config.toml
n_layer = 12
init_mimetic = 0.5
beta2 = 0.99
weight_decay = 0.037
decay_fraction = 0.763
seq_len = 1024
doc_mask = false
MLP neurons of a small language model. Each row is named by its layer, matrix (gate and up: input weights; down: output weights) and neuron, and shows model dimensions 128-255. Each number is 128 + 24 x the weight over its row's rms, rounded and kept within 0 to 255. Numbers have three digits each. A neuron's up and down rows have the sign that makes its largest values positive.
After each neuron's rows is what it responds to, as a language model described it from the Wikipedia text at the highest values.

L9.gate894:148102143118123098113117159145073138148132097159116148086124092128143128120118104146137135102185152139160162126136122126152087130110137099173170101102103143157098102135119108157160148128089163130105135146100160127130163124105096158068150127074105117112115124103147108084140111092139115081080094128108110132165145104145122131149154113155095138081131123153122144156130101124146144127117
L9.up894:120142124142124115095119126085103140109111101124158122139174093111121108118124135110129146093119130169168141103177135100103122128093117130096153125121149151171129149165123111091113180060127097124097110140076145130103151147114091149103146124157151121131157128110106112142107151098119147126138126134109154153154145146107130160172115118096122138121121124138164159136132109098120145128158
L9.down894:118144134123117173141132136147156088157132150088144090118122142081154166127134127138142078161129106096139158125095124088151144094135138106106134089132113139101176173112088092149157142137119107162169116141139112076128121152148147082141117153142120171157175097151153143114163108156115165110125102115105146108104118118112169096142076136141158107133142169136178136137130137117123162156073
Responds to: Mid-word continuation pieces. Short word-internal fragments that continue a word split after its first piece, e.g. thre|at|ened, Te|am, make|up, de|al|t.

L6.gate193:112159136110098059142100116122119097121136120121129119096102074187146147100120145089146100143160161121106140158165157161142140128114137148108128160119114140134108119131156148127113127148074154149146136142168116124110153151094140172114140158108142107137152126110137129148120125094127121089130136151065142141112134072125187136136163149157113142104125089118107156141117124140163124135148
L6.up193:091143091147162137145111140153119140142159167104095145061148109114121121147129122120100125125135111124138102134092134131123158141102120137132149190120113119109119138117134128138151129124128127118104153088148131155101116115134130091133133130138127125104085132158154097125126157116131159112121129108114090158076136123143113123142147184135148143116146150129119196173127084110128103174098
L6.down193:129145105141157110111129111139107120131101147156110125089116102114155115129160088103113115148155093125141123134092137148104118165163119184128181140139139081136123132151150120145091125175141145100125085113139132165091099099151162152079116144135157111142150127144107150144148185139126143157119127132143130166121175103136149087119152125142188128118137116135166107144099094164108153114117
Responds to: Mid-word fragments. Inner or late pieces of words split into several tokens, e.g. Novem|ber, Janu|ary, Descrip|t|ion, often list labels like Genus:, Completed:.

L9.gate267:182109121116124104111144098142143092173086126120106161100166111130132135138133135072101145102106083151137097107150167100104115146119144100130134110158126097114173124140129123093134109099097120145121136177128142147134147138100113129136114108123120108103126143115111120102126150155162124110148102150124117136171117117144132147122112105110156144153095076118177109132153128100140113164152
L9.up267:147115129114118111081139112161121099121135171161151131129080099086173144161093112141102138143103131114128093111118121099125099176172136125110129094132140128134122168114170195133112147084085144179114134157135118077160112105128161119117106106150071124132120096155122163119134118151092141140164145124110148093110132149139139138147120133149099159129113128144109132124165114130099104137130
L9.down267:128139112109140109143146132153142143147131106163160106100148143111072118124120167165106166136058154106147110138145108124102127124126111139128132174107138132145118129123103114099128047149145159128083090121096149127095129149116144154112149128118125116116157134095123093097154120108142107126110085140158089123144138088115106103136161107146140111095116154121120115104140144099105122141136
Responds to: Sports stats and date tokens. Mostly sports results and stats tables: "on" before dates or team rank, month word-starts after day numbers (9 S-eptember), pipes after numbers, mid-word pieces.

L2.gate477:145131123120135152123077151132088160155102144145103120089118122117111171161109126093095073133160168138113128126107101137078147106105133137080111145152140121140117147185078147160140143131134086119130126073109105148131142103108132169146103138113142150137096145132151131098152108137120105149105169130109114144109091163112179103131132128150179128088116129144116118131125119093138122114132
L2.up477:187089138163135141152101169089102114137130082120158136119086115129185095158102124130126100125125171127129144110141131098130135172126159163121117096108121088117133137140113110114108154111123089157131163130081126112114148119092156130144160111162096123143137143135094132119096138126097138179132157113117096111157131116101108142120128143158113149121137120139152101159097120111149089134081
L2.down477:169117132134091169180163114151125132113095114121128112118104138133160099111112131145162156118123115128136124135146129100146132148145140127127134136100145106171126156120124098100084132126125127133107150122082116105112076141099121104128142138155118125131124111113108119149121099134093182151128147129125163116158110106119111135100100152125086164166161117117170142131087128161145091129080
Responds to: Mid-word "an" fragment. Word-internal "an" fragment, mainly in human, American, European, Cayman, policeman; also pipe cells at table-row starts and other mid-word pieces.

L6.gate533:148132116118114097111109145138137121126082156157146147142141123091140157106123133137139110080156101123110138163153131097142111114123137155153186118132154130134151127080127125139152134114108162122132155188111147102068161126110115147091163125092127185139125129080109092153139134140126163141111124107139126179099103127113139153132143168141101138142148112144153102091093165140146132086166
L6.up533:115141117071135078121110148138171100143134137132163136140128105115178148115114099129135077106121082121143162127179120155106086097129147124157111147104182178175193114103119116140117135110103142139181120153166130118101137117134101146128173164099135167111141085150127124157155118119161140112155106133132135137109103151089138158146126124124159124141171137092139105147088175114145119133156
L6.down533:135116120116159127134158145144138114103148101129122137117185134122153135154142149121137103130100116114142154113132119128126126142136144127126102149118131152161125142148093132153169150127117125153144116137122130146129114141132103155136206168125142123125163121125132125102107108135124099142136076125124112113122151116105154146144142107090136065121143132102123123129135112080086089140128
Responds to: Block and list-item boundaries. Paragraph breaks (often after a final period) before a new heading or paragraph, and hyphen bullets starting the next list item in lists.

L9.gate885:150168114162146111161129155127144135142100108150135123165109119190105103089129109129105126064151099156174123139153157158109128117119150112123172136133129111146109141122144157093168154144123099078124147129122133157112121109092073103131145143110147143113103116113125133103154094159197112135152130106121180129137128117145068129153096177167126106141149116166102095093087104133125123114132
L9.up885:116172114122135113072123113156111149119149130119138112123128100133187116133150136085087162130124095119165103161201083143076148163114117130108143121121114145126101132088105171094145159165140127125175142136124095111102121091153191143147125102096148181137162147151126126088105123163118120129186149141141117134115119155119125081111129116086142153132120168126149133122124139115108147156166
L9.down885:133123123160127112174154135145139160129146128172142136127159131152155102140125104124157122099082123174131112090121159100124110135138126169122163118160103131097102144116132107129066141134145184133101120121147130188125115172094124131131129147111129112102147142079100102110132110123144070136129116108142121133165135127155108145168114152126138113154123130121106097117133095123113107135139
Responds to: Mid-word continuation pieces. Inner fragments of words split into pieces, such as the s in him-s-elf, ber in Novem-ber, and digits inside years.

L9.gate806:172107123111151116095152148199094155103131108130131096098127163154129170148093122135104132161151144120136171129113144101138158117127123113135166154120123170167122092123159102149118118152177144130133108113095117110115172134112119100091101171145121098135098106086130135110170134125138103122129173160135127154103124121169125116124095183124104133151122120128138168165096141104138144140134
L9.up806:133120160120167133082141127130144114090128085093155107122119132144161137150158125127092152168098108149153137119125120099084151125148097111166137128126143171124120128128138145134126148148148145147140117108146107119114170101087100147123119136124151117109095097094143130180153125134120105088115156116116120176106115105170114145115119125184141115128157127127135127147090140127132139124153
L9.down806:146165142140087129154122139159095115129108144140142116148139086108148108123131101075131096094131082148150112107152116167119132131176153171110168137172137098127129138148138128084088101124103107102080150159141137152159144163131144147163135170118128125094147115140120146142088137093129112146089140096118110099154099121108089129155137079124144115145113162092094142127136147135101131136163
Responds to: Mid-word completion pieces. Word-final or inner pieces that complete a word already split into tokens, especially "ber" in Octo-ber and Decem-ber, also so-on, Ge-or-gia, notab-ly.

L2.gate591:182124085120101107124133131121106123167130127102103088119119158107094138098120166153132132144123142112108102136159103124113140137170124124073109107079126125094139104118127171075106165128106111133138134149113126122155119134153092133107157126141136092123134128107102173135132066133129183138131135180113154148124156106166124149171134135112114132147118113110062123128140135131111153117159
L2.up591:175155101108137099118104135160103094105135143076141109139115144123134122143151160134117130139099124100129123121081153109162103109105124117149126111119110114103117147127098098160122190139112121134152157141145119072116116110130078127100149109142119114094133106118113122080158128154094118120162172145129141097110120119071133161166120137129129136065119134132099133176168139140124098123105
L2.down591:146116152087152128094103097146167114077139150142147167171137127161180117163119110135138133140103123095157117116093154098170136136086138102162157133145130138131101182115122090173202170146136115128160117106184106103108161103104151136112158115120129156118119123158134109094130145104125102110131169129115118074132117121083135155130152082132127106107155146130140108153140132128136130161123
Responds to: Mid-word continuation fragments. Interior word-piece tokens that continue a partly spelled common word or name, such as Janu-ary, H-ell-enic, J-am-es, w-ell, be-came.

L6.gate254:157114104074114123101156150132120126134143156158098160103123153152170142061168108110116177138139132141124179162117129103141131126140118136141135107144136130157177101054132131143150125130144097162148095083170116143119124146116147138087118150167117129103133129161174124155109122126149152156132166135146104112094104074110110142211145115170138173146105096170161125144104132145123136124118
L6.up254:125120162147086119061149103155139173107143139132128117112120123153154129123144135151111092144157182107138106143134102108101169102140105125107107140128140161117104096126163101120116127089104124119142131104085148114132125124139123143096076144180142128119131134127113162123126144134164166119145129124129123073147109140162117127149116101122142114091097093128113132115130109161132168131121
L6.down254:093147101113083121119055105168128131144103132157145095117107098152143137193105118175108121114147120148142141100127098116122098132088133102128167164102110111111155101107138131131142120132137168165092098142131080143102146154119130111150133110135109164105122111136145114109166137083106168133093100098134144104147191092172142095101113135125084077128110112160115152143109095149132144090100
Responds to: Mid-word pieces in structured fields. Word pieces and digits inside short labels or cell values in tables, infoboxes and lists, e.g. P-ro-duction, R-e-lease, Vot-es, row numbers like 2-3.

L6.gate278:171105178117073128100106125127103111148085093140127139114139122148153089094150107108115141073110121126120131126131095145139118159135141167107116098105126151105107158121115132110130165104147148130127116153084179135126116127130105179135108141074132101143137142126167114131095081140168130103130111156123059152126091146154153119132141131149127138151130137102131130122133129134154160117165
L6.up278:140080125123143147140102097176143138119078161143158162118147129129122141129112133120117124159105111138145107123116051150109121118122146100173139137081124163154126102127091118113144138158088097153137109131111190143177142124141089191183122124108103132115117123117117098152084103146127105079115127173113116158108124109122158112163151100150099118102160176115125132117144122134122157084122
L6.down278:113107112116156157138079081125130160101133147113093127149157102125102086122115149143101123108086170131132125132114098138112092139135108119151118184105129162121164122160147146153074136104118107116139142124165120144176122162176112138113139156128127110143125137116137148183131108163135130097164111182126163145081116149129118168186159160121115105120143150125116140100134145130128118117137
Responds to: Mid-word "am" fragments. Word-internal pieces, mostly "am" after an opening consonant (m-am-mals, h-am-ster, J-am-es), also im, ed, ip, el.

L6.gate99:163147099127097093142149161125111134125131092158139153137121081165156089094120127191109132098091142121119137118126123128110119119107084156166135097129132113156150137116141111136127141141128110121155104170113129111136156125127139136122136174111135103146125154123145097144138122127119095135107122107183154149107115133137145139132153176145056150142111085161128121136143099142159158122139
L6.up99:108167165147122111108107139086126122124129110112119155138172128130103133121127134144105141122142139107115107123175156131108153153113140125141139114133140067132128113140120087140131155133132145134170140141140132157141097107132132179126124161106128130119129151121135183143136167133132164118091131085084087102159164115137126145143145119116130139150162093103070124156098124129127120096160
L6.down99:113152112162130124117166135121133157134079136097097100115139123113138120153162141140106121127158150169142109143178129149168155130145123131120104183125132155121154123162090094145183099111137119117108129121096120155141142109100134156130147080137110126061090163143144161150123136136127172095112139080133111146165124121157128126156095141125099170129152106109121156173114096110103116115125
Responds to: Split "th" digraph pieces. Word-piece tokens for "th" (or "h" after "T") beginning or inside a split word, e.g. th|rash, th|is, heal|th, with.

L6.gate171:143142103128119154161103100121078111158129149125136140092107119162109126126148083134096101108141093136131139178112114091175118158153111108150133081124132196146125117147141122172126143130127147142162073142125166181135132149113125127091120131113152119127113139112110163141113076107106128161119098098113163169158133133121140089140127127138150124095123124112144170117085117112181117144140
L6.up171:186078136100147111121158125157127143115104098090158108134101147120131087115102100129140129155137142124123154113166098116114170105126139116124141117097152146114129158096163114153130149134113100139098144144145140096097153102148153118159152138130113089129114112075172126131156137057082165137154139113109126112152131113179141135137169149118140158149148099141138113130141132152136132118119
L6.down171:147143080142152168169147113123090115149155135105118165105100132096116104122127089139096129146126135155165181136164121154157170108136157125136145072119119132117123181148185102125179090118117134156115126120165149129112132160162113067115102113108143106133079137142151135117134106075143188150135121070118109155126158114083148057116142142121144144149133146143138162142126068087129160144152
Responds to: Split-word inner fragments. Short middle pieces of words the tokenizer broke oddly, above all the f in After (A|f|ter), also Ant|arctica, Pal|ace, th|ree.

L2.gate739:169134113118138110127121173156109117121141097113138138104128081159146131111137110124137118122108082096169161110108146095119085093094119129107069114139159123117113092109094146132111169127141111116122157092130142111111158113114134156109105120144124118053128146173114114079150114134121170116126138127154087115143160154144158099163149096118134132149152129091131122103155105140087090112129
L2.up739:127156138117151121128095128122149121117143168134159104084148107130133094138139092111119156127132149107107154135129163166139100141103168102124149080128122131139110124129126124117131145133150096128105159156081146156116139116121139146112112151142119085135107141148132066147121138134123155122097159126194129130132152119141085142112152151131147159128150122112131122157120142114102106141091
L2.down739:140168113130113130169106177078156115133153100102105105140137143125102105108150150160124150115153176137138109142162128126158168116118112122145126111080129167143115127131128142188148154105104152118075102129119151142105116176147156145137074130129131079073155106138139150138133140132136122119169098091138127133137170132107087117117139142141117133169090135104186109096096124138120115164158
Responds to: Digits in numeric tables. Single digits in table cells, year endings and decimals, such as 199'3', | '3' |, 4'1'.12; also subscript underscores and some verb endings like -ed.

L2.gate684:143148148128084108119135143129133096126101174117126122137141151136125091126164147159106159105166093139134114124150143157168126131148129101127147107116153105151124131132145088128140143117125132124147125156148151121150090143124110097142123203108153095148100148103147131158097096075173130145105075139150115181087211075135099114118140139109129136138114129105137109131125081117128128138119
L2.up684:174146132123119115077192134124125115096130127125109105166140171089157130110130123137110133133128130135151089160113170158123157150125109103228134157134097121140126131073147161124119121091158187133123126179156119147174093124070134116116129131129145129151114100141133107140128073119145127121067114101133124109132119124177121159132094127134139120142142129149152131163153095154136108134138
L2.down684:168135129111115117100177150111113180145130107157131150178091086108181159132117145092152098144106128127132086155152156120100138130108106123126104180136115120135090112087127154105068165086100162115118133142122127154126122103085137108151106110148118133119139131155149143127133163153111097109124142121114141098169113172139113083120114108131156162127186152148130125151123142159116144111148
Responds to: Second word-piece after a D/C. Second piece of a word split after its first letter or two, mostly es/on after d or C, as in d-es-igned, do-es, C-on-stantinople.

L9.gate18:132112170108098124112154171103090098110119122147108091127139131124066102082113117153165102093123154098171124102160077095133164151143120186131152145130131084108134096115114111146105138167115079169146141175118086163137153183112107126128129138114119113128150144123141129139136126139102158142109111134134125099116131170149134138136179155151122124073114104103131133124124135120133147148099
L9.up18:125074100131097124110086150114082115166116142142101135160112114119090122092128166151134140111130117137110145126118139113179153139149139137121130104138146106119172110166086133131121125108107113129106073139097128146121114113123082144105135144106146119138101121139115171168103122132118150129142078122147093093133159130164156140173098184106118173085101116141109126139085123128130103174134
L9.down18:129142113153141097121132130077144146106150119143126111073172137109151166096164092166159150125134143117127150167097137144127082139146141147142140127103090149123130156111131133148140160135170146103133098129120153097123129058134144106131124191110115092136127151093119153118181128125186146170113126097116162137117127141110124133105124132102125122130119117143125151133109102103117136119117
Responds to: Mid-word vowel pieces. Short word-internal pieces with a vowel plus consonant, usually "am", "al", "ol", mid-word after a consonant, as in stre-am, Sl-am, sch-ol-ars.

L2.gate886:116091104128151131115069152174101140160142133092117106162140095127132124161134129155107130110081096112150126100147154093106107099130100125128173081146125140116178112139130097116149109091108125154117120154152140129109129090074094102085137126117142130095150140136122115135142152159111166100153131139130084106121140160109138132139110097114166138112123160091147091133118136145130136079143
L2.up886:107130171120154154116157157171109106126135149128107111121134104110149123141138119131117128112116142143156149110134170128096115100146132151028150083137140139124125145172159106116139124097116123163135097130104162126115121097142125135125107116091095116151119125117115110096140131112138140089134146113168071133128117143108130119163116144108145131134104132075139131129110162151134136142160
L2.down886:115099117163169110159139112117115111141123127096123120116176101126138148172142140136135108114075098172131121129116137112117136127138132147143130153140098135123152112102135140115087085122116145169139137125140134131132121070103108148125168136115135065131138120136067109107136145139109144081153118149113111144110138147085122137167137123109133100148122113122173092149147124155132117089150
Responds to: Determiner "The" / "the". The word the, mostly capitalized The opening a new sentence or paragraph, as in "The building", "The route"; also word-initial pieces like The(odore), the(re).

L9.gate337:109132127128113139124146104148085128120143095159147160107134095158116124110112087151079115165128172090120195074129172141119119158121124116100154118137174118088102126157140175127139160132130133120098125143130130115141110126109111093121123132162166133164103117130139121127147120132100127115141120119168142082129133114144153124156132144136105142126102086115135110151138145140143145081128
L9.up337:116073137089141162139105110104177136134119109159107133128113126101119135139173141147092109139127139141127119127140110088104123107158113076140171113129140143117073099126123126124122095112157126097121120157076105118110111102133132132141150141134146144114130141117110143103118080129162127121061177142162122121121154135124132061095171148121167103138106153155114091121124115160122147141112
L9.down337:133108140123175114114099089188125125131127104094097173090133114110136118138159103095145116147114135118089119083081152136144104098129114152103094093110181101183149100171160159157159166163106122126149135105157128152123099136154128109115082158144107134158130124163141094164142128136110134178150140116135127114143107132103122135163124167067120099123130119171136113101142122149144144075124
Responds to: Word-completing suffix pieces. Short subword pieces that complete a word split after its stem, chiefly -an in Roman, Ottoman, German, company, plus modern's n, -ed, -ing.

L2.gate465:115150076124093108152134121140140109157131117117104153147151138106103091124112133138124105131121145149130118137194112126131141167132123117152113136149123086137152116128153150116129107112105127175100101111154150170157125106153132144114138160141183152097119162135135167099139139115099148124091122141119110197144170086107136117153121141137125107173097110150118159153150103153166119185165
L2.up465:140128139079118128126134117161133138126127114136135130102106150146109145117122114153102147097160109111139153191106121123163128138169105107131160124136130121176087116093164119114145118132129158115129098147098076110141119167116153132086132133103093124132110098096144166178077071125137142104134083128149137120147082087193126097155110100130159176124147133097131103154106140111105122100111
L2.down465:120168111108070130141140120161163120145127113125125171133143127116099078132101102132095150136116130162129134137190111093127144144138156110149156099144105115146158096128175149114135110130094164162122089110141144156147160134114119163102191183134132116092120154117137155137137127136114174096098104113157097176157146103136148116160097159111108154147115117099122150143140111130133133195148
Responds to: Word-initial th/it fragments. Fires on a word-opening fragment like th or it whose ending comes next (th-ree, th-is, it-s, it-self), plus table row-ending pipes.

L2.gate624:141128137078098109127138103148113140114087127129108136124104161142162094099152114150098143129157138071148159095127124142118153142156096137136121126144145143147149133159096130125139102082150160146125147124193177173125163150134120101078106148117137140121093137077141092137098137094128133108073153120117116156114174101165169127171163154115130162137100117141147123080116117097177168155167
L2.up624:097149120120129136130123117150080077118133126141098118136137105148145156142119139173126141147138148102095111166125149135113082108104138124104097172124123150157097169168099140173154140118125167102123147109145132102115104109098098115117103128093174102117133121141111084121131148136174145128120126107100079149092161103111168108114118131099168113134133124137146120136091111147116119126131
L2.down624:109156124117119128126124117122106092134129123142091115133130102145165144160106152174117149134123143131110121155109158146103096121119152121098104163116131161155086160172081157160186130111134171117136137090133137111125126099087101111132107147106165099126134128142133102136127163134161130128134125134106079133087157119134140101113122140089152125133123131144131126152088094130110124139131
Responds to: Mid-word letter fragments. Short subword pieces inside oddly split words, mostly the letter f (aircra-f-t, plat-f-orm, le-f-t), plus ly in Ju-ly, ive, and accented-character bytes.

L9.gate138:149132132092100128074132077158106104132171103166110136083126094168125129119107173108088159133094143144168182129094123096110142121132121099120139077147122122120138124137121119102127137156115121184125136116159123112143140119061113120104085117151149144101140160106100100102112108156144111121135130106143137075127131110132112114143139121180088138121137111160152112128142151106136150164128
L9.up138:196114113119129122112135122130126131112130111127124144117119149127164158109118100125125142102121098143133126109092149156129109156100100126157162166153131147119086126103110039096148122169143111151118091114082142156109149123123107173145119101140087127112123101101133117148145148148116143128135131088126091168136074181149099122152154141114168148131107116130109193132162105114150130108169
L9.down138:160146141144162167180147111126136150118100110108123107120126143116143135119132106150107066129104129121172110146148143106132139126107147121128111143121122072130129120160146130093122122150154179139094095138127165153163150127129089110099140109116141103134095081094126118126151126109145066143146135091120167138201129135143136094163117111123138093122111117123097151112114126133159146166129
Responds to: Row-number "3" and word pieces. Mostly the numeral 3 opening a table row or numbered list line, e.g. | 3 | or 3. Illus; also mid-word fragments like liv-ing, st-ud-ied, orig-in-al.

L9.gate501:119136128124138154164129135180102138131141099146122140105119145119144140116139128167161152161120100136108159170104099097115119175115135103088109085173157166117142103134147221128169128112093127127175114137131144107131103132077117083101108170115190118099115115127152095178141109165112117108148151149154105131091108133111148121155135099131141122129174130115121108134130123122182127114132
L9.up501:105150148152145107119111072186100110113138109167103189145124132150101156129127109128133109111153156161133123142142105123142062175147124103090128124120129082118161149100117155120131129108097149155118141143094149097130111130110096154160145151126099087138111170139114101118094108131177116160128117144144121127080078133138107151105108100136096109106076121077125101148184118175160142119148
L9.down501:119105150145133112184125148085182154148145122164145115101167136121124122130116114165122110154154140114136132131211147101136141134117153106167148136131123098124110134155113066137140152127104135141115116114156149130153127127110102125151124138114155061099124162161133138126124120197117144158119140108143130136138105163132079106115132144082130153124095130134099111120160177143076152126169
Responds to: Mid-word verb pieces. Fires on word pieces inside or at the end of a word split into several tokens, often verbs, as in continu-ed, do-es, d-is-cipline.

L2.gate21:142112134125159123104103103121104138116157139114133160155105101137171139123122085172125157155163129137104114148116151115142152147129167114143146086145167122132191185101151124175128112100132134181116139131191132105146121113146125140104101119160180096119102134084129101116097093126137131094127135098120077116152135102142148126192134144126116147145122129097168147112148111109173162130156
L2.up21:120161177114102136159142118101149109177120144149138141115138133099137170128159150110118136132114104111128152117140109098137099153122144124123149156189102120178108111122097157132136124115115171083105139108129132124106150116144119164131105110097148112104152110122128138148148107160160154156125137144089103175121143121147169129140122115121152121118117110174137073135148124107102084139148
L2.down21:124150154098074152144181104118153127169124148129122131143125145123133156183147148111137135129111150107154140122137066111161103175139139115125133140147092138152113102098136171132144154111120168115118141076092130103090168127150119144159125130141155111108145094147137122168142105156137105183101117131129114168123152125161174145157127117136113136128118095144150112115148136107109133140141
Responds to: Word-initial "se" and "on". Fires on the word-start fragment " se" that begins season, section, several, seats and seven, and on the preposition " on" before "the" or a date.

L2.gate812:161141151160100073088118121125162145109174143143151122149056164122110141129104116130134118135105160119156094114161160138098134098135120142126127129139151124199109135129156116110154149125100133100133162123158126177078137119166169151129096081169146126141107139095096152125112083103144129077110130122134081136134139111126123128123136133097141138111127129118150113075131067155117156141138
L2.up812:140124100130131089119111095142152119146110155155156142152090111128116102133138121128124102195095096098158185169161139095163158058101113148149091124167103141141123092167110127122156138153109133101135134086145148128114139124137125089154138112142125109157117157142120104094135114159137126143132185125131111120149154167121147140103124111173136139087130130150145134133129122107095131106105
L2.down812:116087083079108182138112127142108110148086096128129135098160107142123146173146173124110114126136120134119186168105127093120137138108107121146124130143087137110121081125089148153184128124158132120116121129091117080165129123102108094140147156097119115119140105147144115129145134158104122195111168138098168088151124162110148108124131110142097147149113137175108168174115199120121136104158
Responds to: Noun-linking of. The preposition of right after a head noun in noun phrases, as in series of, history of, course of; occasionally to, with, or word fragments.

L6.gate72:149126140091085102137171160161143106138090149146146116143124132066130137106130137166093155154146108117083130149154133144089133132171106133112128104103168081147114084080130147105127144095130136142126120143128114134128161146120067121138114155160124112128122154126124120140119080104161150080131125116112090137117113176134109125167110118086113170148135080099116096120100110119094132126125
L6.up72:140161118142170136114103080163132157112151129124142107154139119158134167135158139114079079170107144127117141111147119126084113181130146150147110113123132108102141142152134132188124158141105186113123162122097091156130133100070132094136149116131182155126117148155126122160124146172094120145141153118143132109143108141134100119097159110158146101141154126176123097192110173141121133126121
L6.down72:114139115168137113131150107179126169105147091142137150174124121109142121123094125127107139147115131167126107147117148138117132139143165143147101130156111172139148090136110136104156128128087120087108118159094094146107115125127144132142097060132147141168103120120141130114130136144122114108103117096147119119132105193147094133134124117138111152135091134167120137108107160111139113135129
Responds to: Mid-word fragments after single letters. Second word-piece of common words broken after one or two letters, especially "es", as in d-es-cribed, do-es, es-pecially, L-et, al-so.

L6.gate656:108135202117116095150173114163128096150125135124132178153152143121139137122153128142102126086173130105124125125117138112124096109111113150104112088165147139143108086145134139140133127114130134156159120151111117135160124155165133124109119123117118116117116134110123090085100150144165128120193174103123154143118117121130122166138106162128127128144174128135144117138094137096137134104120
L6.up656:092142141098119163125108092136090116182140126164117127089131147139129170103168102116142130126134128144118138130126146116114149134127139124093141082185117096120128108188157162174125124107139139106134157161121112126163106161145152148138105176144138164118103175137169139102123158094135133143184160151098153112123105141165123107084155137089106160110150122124112140131090102127161105111125
L6.down656:154114171144100076131104148150157165101158101122086145164146141138119122083122140131145107136168126112111110116135149130114113106130121159142163099139121139115146151089103098092172127099163145139098138150158103142153126119144136127150133080113103098161136133143134087148093135120142135129165084132152147140137138066131074120102122106087145168130096138120152117083121114099100156125076
Responds to: Mid-word accented vowels. Word-internal pieces inside a word, mostly accented-vowel bytes in foreign names (Córdoba, Níng, Dörbet), plus English endings (distric-t, cass-et-te).

L6.gate938:108126099117112131122102136106120136130096147140137124131100135116144139140110112193096142102130154114101146090125120096127148118165089152131171129126096111120154175131129128117122118110130135112115117097126099111108148145128099142135115134165098166098116145109081088113130110125129135147167174124103090131157162136157142171137132117115123145101202097150166098106143155087192132134104
L6.up938:153157094167142140107131156145132168148128122119127124121178114141115108137097111152119120138125144128115107126119148160151126176141122157129165113140117131121108136092111153144166136108175147141098139108120121153105115165154129151134110081103172126072110117118127151116134118110155139116148116131162115158173106167147190154143093092136118126109101107123093146107102098121132104086127
L6.down938:114128089108123105081173135162143112157128122080134111094129143123128120146128125131116116195132110159156114104121127106156135121170131146146157139116134123132113136144097160140175141146144151117159091124108108125077119160135114125148141114139133107139095146144112122121137136146150110096136141088143103110115114110118149145150173123119139182130106106132114117095109133109121112145089
Responds to: Mid-word completion pieces. Final or middle pieces completing a split word, mostly nationality/language adjectives like Fren-ch, Engl-ish, Turk-ish, plus year digits (19-8-8).

L2.gate29:133074124132111127105125111142136145115108146116118127144104176095148143154151084174104154124141160130137079114112134135128177181093148091134121103143093110091116115139126101164142134137105134078101140122117143152150137118123126131158116109133106097136114106149130111128140091125148107139133177146152095094111125136133160114133212117120139131092137127142179125127144153087135162114162
L2.up29:098087126153141141099129090112101130130069154134128096134147117099129139091171076085117139136105161101121115131110132121154135100125112097101085140156107144102120107149111117135149129191109091118148126122145131146136104134149156091168138120072101124108150150129108094130180156119112113143138163157110133081152136138097133165116176153129123116086148140092163144111110142119130146128103
L2.down29:088153115139148125115126167114101135138141108136150091126161109148103092116136163081151162118096150153122148150128157142071075124133151143129138148118159158139165142058110142110074102083149159169155139142122080129145098136139121132086111140130114151115125117123151165099125121130122171117114117086127137116107110122094113167151080145109140137170116140125142129116109131132143117143123
Responds to: Mid-word "am" and markup. Fires on two groups: the word piece "am" inside words (Islam, Bahrami, William, parliament), and wiki markup such as section-heading == or ===, table | after a row number, and ( in "(pen.)".

L6.gate554:128128123120119073148144076111099114100126116107135142135130137061154117115109142111104151124136119121071143134157152078112080150163128097160109124128173116162171108140164133120142127100137118120135117144165146173117141151124137151138154169113153124075122121130143131136107131115119126085095114138121114163102105106101115138121133105156152147115125099117156111116113115125161111106128
L6.up554:130089156126104088120125151091109117113147121150148148140130118097135130128113157123141168107152123117117125085141110116080105118107123102166116141113129113148094124164138099102126153142162128107126134135134160118084147123122166129146143117141116130091137119155151094142124135171133116153080112159150146119159086101123120183139148109115103127166083092091110077123141118089104111125120
L6.down554:126095115140136127109144124104130138130129128128164099154158112156131125116144177113143114151155145146183142104140082174134086158136127084142131142123113144114090152108124124102041200113176183126152119111125174111099100101088172128149134124112142103149172120151085144163118120144103100177109117099142119132166087118106101125135118137143113127101093160151152125113162142131137097171113
Responds to: Early word-piece fragments. Short first or second pieces of words split unusually, like us(ed), en-c(losed), u(nderworld), plus " on" before dates in sports biographies and list dashes.

L9.gate57:135118158087158130125155136132167099133132110103118098137119125105157165135133112107138102110122113105138133166153138121134148137147095123150162095147112108114130149061121140122137133094096117102123132127126091137142134121136089149115088113168140136102143194160163120108096136118171163127127170107144108158137112131090110115098091088129103166075156097122135095119053140145109127139126
L9.up57:145120146131106097126137190093191116084140122114091134113089135089121119111126079115128081138140167139136143164113161109116123134140127128122152114096109124116148131118147098130127163118140132144143138151131084150163139140096162141145099126104130104116105142107113099129132136118097193154131107097099133121164140094174078144158106124123123087127179158160152124086142139148113142131124
L9.down57:140106101145154138160133139119088098152128119141140127064138139130125098121143175142132185115130160138195105091141129124135145085182140143126125105158145129210114104142167187130179089122127140114164118126133138105126067128129145136172098167138130135150141160115129120107114108122087137113122113152105117099133127096101108145118140110116135116130114118134133113150138093141089089109103
Responds to: Mid-word subword fragments. Short pieces falling in the middle of a word split into several tokens, as in aircra-f-t, man-if-ested, assa-ul-ted, plus broken-up non-ASCII character bytes.

L9.gate236:162122134147102148107109128141128135097137129151143140078160078076092137134132136184150087119126146106116151127139134091125096156134138106152148114113130083155170128137098133149102155105125134134169129106092169178123139134107107118122159114114143136148105149129149142119123125090126125107093155142118117111155107157150107156149135119127144110126120126168154124145146091134139169135126
L9.up236:120100141083139168126153110110117137109118132142113166103146133113107140138165143117142160175155100131156131149133139157144071114113163129127110103138141117131149136118115173166149121099118126134166135156108168133111114110160128121112136124080131157133136094088166101102135110136150115138176113140187109192133135132115110138110168095144100122166166104106115111129118117068182091103137
L9.down236:170141145108105120160117127136117084119171141148124128098122116133142129128138121141155140152161107103117157118161146103137134117119136147143159115148124115119136126136145118196121099134106145154113152126105119138100147079118109152152157127161132055148080145133142112110147097112088113086136112131115120149136130142148153157148129085099126099119103098162098117156132078159086103106125
Responds to: List-item and sentence starts. Bullet dashes opening new lines in lists of people or references, plus sentence-initial The and verb endings like includ-es, contain-s.